{
  "head_dim": 64,
  "init_std_down": 0.00437,
  "optimizer": "adamw",
  "decay_fraction": 0.862,
  "doc_mask": false
}
MLP neurons of a small language model. Each row is named by its layer, matrix (gate and up: input weights; down: output weights) and neuron, and shows model dimensions 0-191. Each number is 500 + 40 x the weight over its row's rms, rounded and kept within 0 to 999. Numbers have three digits each. A neuron's up and down rows have the sign that makes its largest values positive.
After each neuron's rows, "fires after" lists the tokens most often just before its 100 highest values on Wikipedia text that the model never trained on.

L4.gate80:521510598536518483511472474527581566496543431452559457563557549521516488448422500529494485494463533557500497477490542547514448461544485589494469535507514524435532505539471544507580495493545487513452526523537493455533528508516527483608526450475461477554459605491533472513486515534528470506497493512504481549578530505547445538473455538499506476458528554553556573497476465549504468525437545439490444485444519543522496572488534483553470527444536541527521479504412540482554457493464517590515538509475487476482474554487450567507545460446480486473571533518528508512502503564481442586
L4.up80:509561506532575528516558548494510522478535469552564446547488517538461509429460563471566514470396513579513471555471465530549509426461480528505506491490475487500433516461519540551594508550467485523464502555534536467554486547503558471516493443445483548539496554472534447554490488523506510541485454447535468517559522537488488493459450572513566492488504479520488498452494495501576485604452544475418461535517513512509504562445537464567442489487545451531552503453445532502578556537493489584550455457514531443525533481519427480518455490520569481494485454497455456547468490501513479539
L4.down80:490502503533503525439542512482521464459520502523489559508521533481487462531434493467442533467459543470470510527403524478415484526455455488552560536476475559516574492446540536538624505543542525494485526563476451479465505469538505518526491487549486537462482508547523557526476498557516516523544520537537542472454552473459531500493437487407567557478554478574539412440571525493536444516559521500540496502503598499481540473506557501483508545455482506553540489420537470452531494575518535504482558496547457563518533415512416547455450535517500537476562520514467516526509496498598539522
fires after: "Co", " co", " Co", " Game", " Inc", "pro"

L5.gate180:478444480453474494461539527502421423449436507496501505441512438529493430492441488514496473494481466482461560488535457484460471478467486485520477453422553515470467442506573511503510526564568548586534590497516527417487507515481486559453517516441464458500398508453452525520445484464503561534512516554619547482524413482468477476487517494468476451513530445506538519549484537490502419481472487542548585498483530486555532474503494515509544427532533515526451561539504500502574506553522505559497494459510509470499429465545483502491496600416538549429467465528521509531585511482489456455
L5.up180:454444573480435477500457531543482465491453449506601475530477504532481402453429526531412509487482523443490547521480465520469445469452535503479444525514473479446494461494515554494493502547480550540564535510513452429500505534454589540508480550432432423479481599421485513483476463498517603463458553547485506556508463537500453480435521539541428445519505500527501530520460500442566463496484537548495503519484447498503515465479505537469523421464524485555410498527502546451516537487577485513481482578500528497541442440512528443547515485513511489465515510480563481545562444460540476526
L5.down180:512481518526527547480473462502513542563575497494510498524525475510578520507561485569520483519498499438480467550480501484511490464539466500457494453457492350467473532521530504512480505504536490450471526480516509554538463524514481515503548539491465465516444477501490484442493451487446512517493438464466556519552497523531529501465401533527521474640502525461493544468500433268556532534513540487483496592448454504495454562408506527511485442460535551526495527509505512522517468470451487471522514526490496529574469508481497488462460482524531476526482448530526519540502448518498512459
fires after: " at", " released", "ed", " to", " established"

L9.gate4:584474471480479505582525504532553554455507494533511512520486526551433481545537438491489477464548471532473556468500482575583519464528483436433495436581459517516490508517523467535442426459475542467500547562512496449476482496507552534531503559512428533527510575506523552477438551525542541500514479534490556561522475523573521523529486531471541491512547537462498502498512586499504458499509522557478510475569545473562509509489481525541541491562467485515530478439425524479588540450544511533540513559441480539532476499468498398519570503472480586428450466374483495454528552467500523468
L9.up4:522434456501585458509565529479494477458434443458502486516502466574488513537494487496458542498528509522499523479566532605542540470526490461560512476568479516472478557547523508495474480390516482463486450515503455451474510480450587451553498535509514572456517440497473590423468540554410552405529454484460451474537469517549514506497505473488526404515514531504493492496424610544450464521504470461500573490539533504549528493504423499526500515491548506444501524494422513456504457469607510454516450499467471481510512494479515521470579493454529509503499486458494538478542509534560473515
L9.down4:502435426498506482429492447495533496508519485516494529516473484543544544505557514475475470557458449510494487450461463500481511460550453502448556480432594468567584433515487567523461554493562539459502469521559532443524487442529444552472503503459533549547513509615533424565539499597432505485538519480485467514547568489457430532474520566437550475470452489534475451474574460466431484468551503470514455614511515428519533490505478440481526456565513528524506471503586501479541491516490442526534499552514568446514468509469514494492500548516528494492468550489496493540504581486522496526
fires after: " |", "-", " +"

L2.gate206:488498548600482485506407448475401516525494495528446503519551497455493459500490508484452480436458558447544489499393489471513481506500477522549489458499473547482488488484506516511490549486459557461455543461518511428498549444526517516444467524425551534425487527470516500438529428455501462488539580535503465465520521517489548510517533449483592479482501450535453404510486455518503498497505467494464457490564506555546558540480536566444538500490517451506452568434536461491487490440459480493472523506475523523451479489607553509534419444484446578549560509546546503538528554568493499483
L2.up206:528515458552493484505509475498506451483502503544439500472507567515557522506449447512507487504432487526563461517517448507418452458453482523573424510503555457457468467428517512481522464526429494510442557556508453413544483484496545480542466502486513573546547515546489527499489490431412471514488516470492472455487448434444560464552472531527554370523485497450458454476531516510523483485524543489475519523543511548602562532453548509521517489467476465533563561578448507415542419478545502512412545500465504454498502552504568518536511491490525496565431496480490447523474496496579456539
L2.down206:499531593436436461431428580558604526515519485509475515592537539449544422503512538526532494444529439477478538457499471530502489505534509499493408496499504536504468518554552541533398527533476509454412529450531534505481540506455525529524480444513487523462491530510550453526453514464456504447468545478510494522514434480495527502462492482509510590452469520436522531533440508477501466494519515487502478478495499474556438493551502478454527457485439479520515521516461566538575487473538413529524508522482511522525518536535470468399463524563475547498486516500476538577494469568495472517
fires after: "mo", " mo", " e", " co", " E", " The"

L2.gate271:496521484411505560449530438470504454481482480434430530502460556532433544547463440502481524501476523604488554422446535443466494517430450431502441506529460538552547540482547502484475542542516507535451509500571527568499467474465552457477487480529534490497465451505493483456480521394522514471451479528431507477422537466527509503514442505543512464471525455514518507521478596524490527467543432514516473438468558502510541517527400488522502467589467490492429494488600509551543487536496513586500463546521479504470470498507476506488497544519448478478519508499470544475468612478526509488
L2.up271:383511545470516468453463498467475438436483485414484424542533489445490466493480509465453443488515555538471530438502517483467565425538469482536480476523502506541455517488440483532477513556446498544496460557490554496478501501510569478518448495493514515437535456445498437525453537492441488459569521505488469498476587509438410462467457547530533559499496508519532519489418509512416520514461471571521533515465445436500433513568521571445519529496495533485475530483516401514490500517493481498525405565523468471519446491517451489494469467428441496591511486485485493487485528485543445482
L2.down271:540482447480584440464497515428461481520459505532480571471487509537530548468497501473608516505502464562495517476485552505512586482449464504539518432549478518488472462440566488533509501456473522459463479507538468554435512474490589547531562537524568463570493523472479448508444429504512487444549442473424512521537537490495466516448496451444457515587489430488518523486603489389420527490526415454527472540486512465480507531501428479492508512531515537511508519553535542564489521441525484573504394495471467463553450443522471465486480482500500519502470480532450517502508480502555545507
fires after: " the", " in", " of", " for", " a"

L6.gate93:501527508505518507494481527504500523533495480490564454504540464483473534514462500494450517495584486550515516392461457461493462441481528540520497525551485536507418482437521518490411512498508505492581513544450453335463562540549448551536500399491544509423448528469525532536495428442516539472520491435466419508551503506484473466507593470497553516511500514516538509453447466481485458510489480495499587477501470501438405490494500491466551549499550561527488470544443432455462476510559527497453473487504542537461474514545518509471485487449565655513520421501437538497498448502496533467
L6.up93:487531459462562539445463532453533503482491535500461485514518492472521500468553500454513500537405483519560433470538466510503533429533443545522486453547428551554501535477507554511483530555564513420528480480552500493453517485498452558488510546423493551483455564439494489428503452513486508494536555514500508568572451486510530542485599530517576574507448470578520462519520522503477497559430402464484488501520485447485442567523562422463544553538489534472421501444467488499433529439570468509456477522499480548475500541496565487490516472481492476484456466498441457533539462458537526471
L6.down93:494574434520448514471460494415512510536504437479463465471533545499539490576531461532595519487530481544539482527592509523505450544469463516481488585540502427531557500485571445419595506607559515481469527471432462488511507459468531522516463527467489501495534455497494560490486500469507544503489539529590528517542494503486517489490577485491536495499502510495567502466546505482574549585487481506519497531537572511475559511515506453559485507554492533465439537506534462528495510531519531540467510451486487465493517469434497581435386474498540512481497540449523492481485504533558520515
fires after: " +", "′", "/", " fo", " e", " ±"

L9.gate266:553580488495523472441549561482509503511412466515467483497496454454451429486490524442524537513477433489355442545559538467483486424488576528560522485513512499517457534496507478504537469470543430553523547405460519441551480487525469477509501497487482461514503493478481446484468550499465486515438492521524536561498438578519504465493506533465537519509534464513616471553423516499500548487477470526515529488491528461469560533433503511498594581567560465544539534494485496507480543504507546437486502507563517536471479523486471554465541492462509489436535528413401456519530603493453493503
L9.up266:525425547434494498461516491556616497472472514548505464539442504518463475482473489449504580484494526486505451507487549483503492486491525463529475528487558476505457495510507521513478482466487445471540483444450483533403488477548535520506467596438521565495530537469554509402489515497455513479504531499495502536484525583403533465500477462560483486541492518496511488557443531436583453564487501475545511505460485528449548498455471459538473551530558531490496497514479541534555537425492459504489528459571409527532501612501488474547547475552499515427474569400454501553559547483516531545
L9.down266:506423559473518461491434447447455528489514546524509467528527511545518521513525487555495503497536556557531533502465529498511462513576511475497518538458546464511493450457544475497500450532454487417581510548464477515476527518522534491494460495508508511524508470479548557530443486436485530506639479448449579436486538468515497452448501449537442461678466535521481535481457535428509501536481527403476492505533482601577458504519544477456468508438490534481442498509497475579601504490518495525513517504462462477547494485459505437523438519468520470560477471528485461494488506547501539541
fires after: " the", " a", "\n\n", " an", "Ind"

L8.gate208:509498461424425549445458525459545533498477444462497393465405506531513450483493513515447523495497471509540540519479456464483553428445563508428464437489457518449503539516527493536486564498490572535453490445508483540554452519519557453456488508535462471495524491482564525440568486475537520504499523495568478516427511505479535484467504445592499479513482454490553519492540484479515525442484459438504514455470516538595553535459497487492503526496472459447417582510506487497521490491488470510452494461446523489461518480602481458502479535467457559494483489485472436477523519617593509463
L8.up208:500464541513442520411507495472521531404536571499446441487457534534497433513509558462473524515469471493547467522431457424453556509507524487538502513476526494434517465516506462445411449479501522466557544435513489563518468478471562492439413473415547530556472470475576499492533497466539452503516518505526555476458533466446537470496482623493486523487497440503481441595495545480523524528445444509474533476479473504493588473476416535487504513490477494525462496489470546533489472524477451500541488437502450474453493501522471496516413603473536540503461455465513576546488508469533551533
L8.down208:497456502537535455469478528520459437431519482506510489521484467495509469518513558477486487482493524379462469467521519487457541590579475559507542537518531460570536506498477547467468482525425532508466494611492486547551474538455532489512535497521517564523560431501548478566523576479515507471439514587428439491451471496473524490541539484446528520404557550486466500522529506489472517533503530541448543623502527474471572457495489511519513451563518511517523470421486499529457493530528465465548455522484557503462511516489509520489442464607491493546505468489505511482445577429449499507
fires after: ",", " the", " and", " Al", " Northern"

L8.gate301:497502493541487526560503506473528502496440511509437441493439488577521447470417526534483606502539485535585474579533401551458465483470569494481496452494461561394475500508405542582493536531502530526484526501529469516513505502410564506483489574546540547505509501486475489487449463491502557481510471524477512474490527477563545534474469572517518485542545553470543462514530535497449537421500490459505480512531494458458498588471503495570562515536468457534484527568371447519477458453554451564456496449442460512495500516506468466479542512454474547498501446413470463524508491523544514514
L8.up301:492494516585491480503525527559471538477514454573482489528518511555488475473519543503486524494487525502511472448429480556455520514485496503424483542445512459490560502435511553551487479497504459481508447478519462513526563483471483542571455495551417611545512484483514619503522435483545592444511513506527476451456534463517521539502516529496496491527536502492526471498488490443426514478526491526408393529492469476459480448503541553515564494528516528427484497485431488501481418456514499505495465430505516613517469566419522492440554508495413527494482432397476574532475477509536525561
L8.down301:527506485552538516466502490565518522523479463527546560440581444499483519557565551491492500539506457492451481438490438432507523570540463506557509477458555539596568446420521478462433462595553517472421437483429468414486533495581481527512448535489574523529508469579523488520441532503410511500459525512538459494418517502487470554547520421487561516458512481535519572470495460600464481521590524523489482508432491501523551503487533530498528442533484515508515452535557513511477578550513436518460552483565454514490525542534477531513505494565519507481539524554508510520514500469480478528
fires after: "-", "|", "N", " Z", "}", " E"

L5.gate221:502574602492575505551503541543460514504465537571490503492493565474566547524496577530477535515489507507450493538481445485481533544544482487518477484492493514512507501499476457436495481521474487460552501468546470473457509533480526560549594491465524482562470493504428485506586479476477507577493549570574495533502492492446459549500519515448584484477508486486478473530496425525479532555499490517496519509593444420586572534506596500502494447531429489550450510425442562525539537456461491414514495502449508542508495464461510536578427486495442514511441472445517426448425521486525492480
L5.up221:476501441471470578511471569496508549514453490526479448504488489515506542537493512530573542503521442487515523515490433518531487480558516501505483444478450470493595527461478441543479437436479497452523549493543482517561600510459507561505529540517549472545502394511444528495555478568512483557508485489482502604458483492470587466536561481557561536485471563446486463521471514507507536440536445537457551536536507567512532486463502513584491517479549444541579499559435552497521498493446511444521557475601566486495490522473491520481546513525494528581440543449482454450493533560437528509
L5.down221:461480406509562547496531470529450562520474454541515485490554513443484460535491562460469500476491488467533465469566475511459408484554530495455489388444527478555539525449535491484550440487438510503488483514536449489494445557606493422492490543511479459438465539503510537454524512515449490508485511515400509502514515466534509459527464483491583534388561521424512532465534495548483477509498506540544532496542524532480549382496492513407546454479520541477456517545469530479478538486513563522505478460438516515481464491498465508536494467538521529433525509513515567508500550535509526524
fires after: " can", " m", " t", " i", " p", " Sc"

L10.gate245:468497554549483509565513489460488474551529481564490490543504433526504429560570475460519464561504478471471450535483509499424536514506465509481487495512512530498475519533469480485528493475483517513549520483461458478468585566505495491528462494563489512516513444455484462526487545556561572411527453415544481472520467479567531516494512426540631542499515527468516500484478558518498487471472429533487505483490521493494529559522449530416518489571474443476528485454509458485590510518475495464462468452500501586516489524527544524553554582460545458517532418553451451431577516412515506488
L10.up245:537491485551550484476486517467485478508534493426490475478546407517476529552566444490545401548493418422525484531433424472539530510563484514505577484490482524463450473547428483524509489455508457524578471463486439490517496455459492532440441545443503497515498491506532478500427527543503424502518502482510459530527485588544509551499503514473508525492540539458478438498492566516566463508546504441446483494514478453472533535580471522531483561465440522499464516487487508536557528469545509475536499471417473485529501463505429473487510483477500507503546538561420512475510541518509523491
L10.down245:517525558414442520470413512439503501472504521421551547506537464442583531402488475603510491411552514470534542516480483529481444478509501508443492569562482407511460473487461419400501517511501512526526553497447504495472511513535471494456564445522514501528477507550508420537430460460466430495504467462461497492473443481505554498573506472552489520447539471491522541486507547501497475485547495525544489483512509518557494511500492508459460485505463522538571542453562465536520544531457544471498458435496446414467458488427473547512558495450513430500482488490557543532445474469505489448
fires after: "′", "{", "/", "″", " (", "$"

L4.gate79:525458488472500485514493490449500432495514493500451521552552501468535503517509446533492524452490478556459545537526531483551407522461427521485476466498534523461511461531475491548488532548540482551541498503522499501415536520478446458468474523492493438506460478504454454594431473466563430530409469456490566521485494490415567486537448423544515495486557543483527588492478547530496421503415428491546487508498490453496513513552449477531572450513505528549458509460468559591530543512529537513499475498523407471500506554499516555542498536531539478453482518513558491379515526472506565496
L4.up79:512504422510508493509543476479522406545434517562484541494508427487524493522471493501478549516518425572489530510520494500506598495516453520474491506477465540434488490485544511516440561494467516563567503460546499469548487571450536483525485501414497453475483510438496470503484496519502445513515522495468467538502556510400575494461491416557494561493516463484549600470443514490484478446453441466513483488524503416487498529506445482511564552520518475493431526488497586574548491524566491586488479431493491521531525503513523501615554491500527498464544506527516478434502493460504503516
L4.down79:511523543501469464533524515490504543505435528494588488527500507485521480472501540503499504468470508518510498441462465535424502516532514469510460524496461447451480550521508476538529470454498505377443477473548469543507570546503506523546565536501530553498502482507551499498534518482476524511491545565447516539462513451520530493450475530478512402573498478521467465413454420386483477426464549559465475639508545424528544510520508492525502505480551410446559459443515465518562509467443578470562456528385552467516478502475520440450485461505489494522473486586506509565463499544552443567
fires after: "\n\n", ".", "\n", " –", "-"

L5.gate100:496475422494530478490462454507479433523502443475474518498538447442483553555464488449545509492494528522471490446509458558549518499472483533444435387513543553483496483501423534500542466480443508537511522516498438407460512543487465493456515477483463489499512468494464493545493438515460516512475504459531419526531495527549479533461493591484562565433576507530599528532494430523502473426537562538526498455488461464496497551539509559531549501490411480476515510510499498511464436558546557537489464539583520452504461529539506512546606513464494572503536466495487511451457477501548488467
L5.up100:601472408507452460547455479491469530485483470549456528482524487436515476528548446482547512577526414603535512529511445510545480510528479507510530456503538531465511533463489480414505480534501535557545504420467598497521496491489563483473512492506530485467502465447422461573495453485464528523502480450617511513451541437475521540465475566466455563484459484495616496468462490461562526544507499498577575464570497478520514498529486492506529431491446496498474504531432547467544511477463490465497472442527460501525504488468493507503523516540523476524518518480478480506501394515538518422
L5.down100:488475403450488590468476466542424550414491547445391485530479542518529493514480498436501462524495501560486529456555515531498521499504501475570522570478516510472506536441489434482496558529478458485546555488510529584535569468486538505497464508478501596464500481483501523464515457517509477509514552464528512560462588511528565483442534528476503480482466507478395437441571502424496559470477510452552450621474555603501551442519533412534464475488531514477458555482489484489540560512485505491505442473547498455523539533485503564547497504481517497520443474519531546517487468518439488548
fires after: " F", " p", "p", " t", " ab"

L5.gate289:466499467427464438514574523479484483561461478473501449431525489538454438481499539495423567466422519562497479486453445491450532449548456480470511480509501514537472500591578537470505506426533507498424543519559489492470509535545507601529515494474476517514434510501545559517443485458488508572507531534580506512477509486453507603517565545562420516495553470540574451565506473513420389432495454495545490439522527473478517520464477431531520486540537474482511505515485507520505530505434467550485519567462532509430536547529485464540526581493490517475496448566482519506552478476503458539
L5.up289:511497467453442536541477491486525517516523510429473564460518472527537471525488564495543486534438482490494340448531530500487467476488480448486472505532476523420470501578568452524607476530533447553479494536523484436484549434519489492488517425538506543504473477499462428541486430546417486477519527521496444453503476514543492517417547509504482647493459514494543527502493515496509552453523523497477484484517561495524621505488419530474474475555523525486519497447506485491448502525527452447498514504529530513509502485466480529493493534481496468512512468526468565545450457537505562474
L5.down289:462497530446535505580533553478538495486481404512472563474484496459528514556445484577446482464527557467539565546512536526471506551524504469431550556502521496479512454497467528552500515484475437527566477567535567468529517496506480497465448523482490514522547526471515563472495535512492565482555503518521494503554487468418482448418480516539502533548497417469483417494527457501453509471479534521487542570516542470443473479521524476579439544482445516497495438522401459559465554494567522512472489484413420490499536509443579524515526482497507542425423581554550480460521498561478546506
fires after: " (", " \"", " un", "De", "\n"

L2.gate268:581575511530455516527532444464442484445430502519458527474572447517497429469473541504548518543503480479500471481427502574472501496469448547484458472509426518477458493493504504482586525508515549427479553391526511477520578441487567546515559465470504514527512560458471440496512454524442514526484473562540504515511506488509516566492502543499558471460541455478445486510546420524466604520516481538507507509579430524575485525553475477527523516525507461532459506389447476457483492458544549512504428478445527443457505482484488512487449487500505452512517476479453463525499525549496453455
L2.up268:516498537455437526465462502479470501499479534472541444573536502540489544461479504485541535515460493504538543477473463551459523558437487540567547502409467508473540458430462533538465546434492520466496473438511429483506498435438631544514505494434575546503520506539569526481577453561481509499456512520553541435461498570475510496448472421453492506498504460519437448547535431506494518558520504505502444541520540491485451493496479470469470511481471446547572499472492477485513495511480524477427511439476476497506463525496438518502523432530449524479460431515462530531438500553575467497
L2.down268:490468519476514493484492521498526543468419519482470459469480486509473525483481514481472549576465459522505500450473499457510489496499503480492488520511479484505474469498507544523482524451423505504421488456529535537436448428592525570522544479504511443545539481470445523478511530518466454518455419550450510558490482474454518531527462503480525470592534499516483470582503517359523531546530482491472543550575563495514566484505502503464548517488483504478551499469534510513439514420531501521486431447513428448542500510510543568458513486482506525466480509498491351497473588505523418564
fires after: " Go", "Co", " co", " Jr", " he", " I"

L2.gate233:562484476465508587469453497536436441526563483513490527500558454487533564517524510440575485543415474485535451466512506490483469515512468532508494482494498565584563449450356458560488515428464522496470524488537472443539540486503544538520501451504557526498490505530434442579452425481491424490466526481469503508469463516515541552491471515522490487447513518510515516589520551533450510472500503569504485491497509489529499495515544514442460509480543474516504500427450511609503524490570508461495472470538513572472488526566485531498494452553486517500499455525472416487569481582545468538
L2.up233:528546514490537529461526532520474572501478577474513473498510502480511501488484540471555448500499447548511462442430453470555466530548647588476507495485522512540496585552503504460484453448465451465470493486495572574512523489550522451450493493447480513508514517534506451552515468521510478536505442479528498479516537490504468479422446460492556618489485491516595514421458474499555499511495553458517501492461499473479480578530518442560469555471554515508535502481507535484557548466460443485481524521565497479563560451470378465494460502492499537506549558537502523503481497476514512499
L2.down233:562595504499476568506535563564505489524453529494471511462528481494439485505475487467464580514491574561419522524422526499500527497505426516502485572566501387531569521497457491530473525481469513487468507556519520475478510505468484535462574489533511506499495473542470435585458517406544514485452609547544473473452522492481502545452583537499486435442540525457560558415452496612539482482476513520489574473470415597530472550520509490541490522483488496453465498500524505560485558497494493501485527508460519494454509483517416525538507471513449503542531489519558517569455504506602473584
fires after: " F", " p", " Ph", " pal", " m", " mis"

L8.gate188:505487533451524501474540479545446454441468511450457556471454485485452468411494573536480448466456466609503474375501491486499449473510480478457519461483517510572504557465515529490448513570538483500495468493520488410411512529507502499517506486523499476502455419463517473520466491550574515538459525539536482457494494468467460477470487481466547459481476541550524552489501540519502511457450472485420521468504509467462568522460486474518486486515486478444484490529492459527420545470496523400440514546497547533503462503511498504515496525458421505488435455501435501506516589459465525442
L8.up188:515478513525449522489487482500527526528517508450429478491497576553555441465498492443534465507527547551490488494472457541510525519493501539533498472513556490463524503493470527432424527499494490411466495433462481535469552479510475573491524495504532465495518543529523494475496543524474494505468510586457506519433549544586470534492484453477603501486505504497535475510455519485568494442500503458559484474530434472511538506451466457483522568537576431444475449539453420466472410485451510528516639485495532434488538579565508542554482517495494595449546481533477472453460480448489551513
L8.down188:507466500504523497474548485457574561501529524441542537523500510468486472584506515467563439537523468541456460432462487506457471493476472439521494554498589360549459539566466492493473487459487507512497550437471520531495542478460536478448487571528491420484418540529535548483547508495482517464525546471493503533488596519560547458481591436501508473448518506462482490540435523469472509477505500427545490535497444495500501492500452514486485497557586566484522458496396570397550495458484488518450566464387535536474499498508518545498416524509532529516497581470501455503523517517495476479
fires after: " the", " No", " no"

L4.gate248:532524479519427514489515490507484429543457518491538537513501508524538534535437462511482529466531414548432512462511556570507489515489523508520484491414594500429477385414396493542486533517507571575466528508539557496488453498527516480454559480521489457476519527456476529487546467465549516532479425460509450536521450491487527508466463505524518459466512565513513509512495472554463454462518553505594493424497505545506497571533510481515506415501509499499483580518495491512475476543489537499448465531557472483480525513437423526572517478576488433525488486481532489418507490585569478425
L4.up248:492473485451520503470554510442411501553478484525537485569546490530477574542454517489494493512494407466515544550563530509569479582487571470527494533436565502505449492469508519484490507432475434523480439417519560472508492506535547510493522506524564470479486421434438466465507517477396412527463517474464505374521453541530455474573441483454514507508481482547521472462547548475493458478498492528489547494579494489542544480567427475459491465562546549511472504476467462492568522544420519507397460521511555505542463515460458509549482461536490464481486461519495483512455495464538496497
L4.down248:488517503472545506503473492455471530521473530484482514568520487602453475576480505542542468508486544480456497507437541498497501482531508508515496437467447449520461523469529498519574492534483427458562419474486503517472564493462469480497486531461431533498529483526484440568559472453488473521538521525467485470510519489512550427512512538449520484522431432558473467430528441381489530483498485436505467608518488546460472480473446490521497520499482488481568562419518500511516448466532535541462563594399471534508469533551509475530389534497474498510515434485409458495510511465527468466
fires after: "."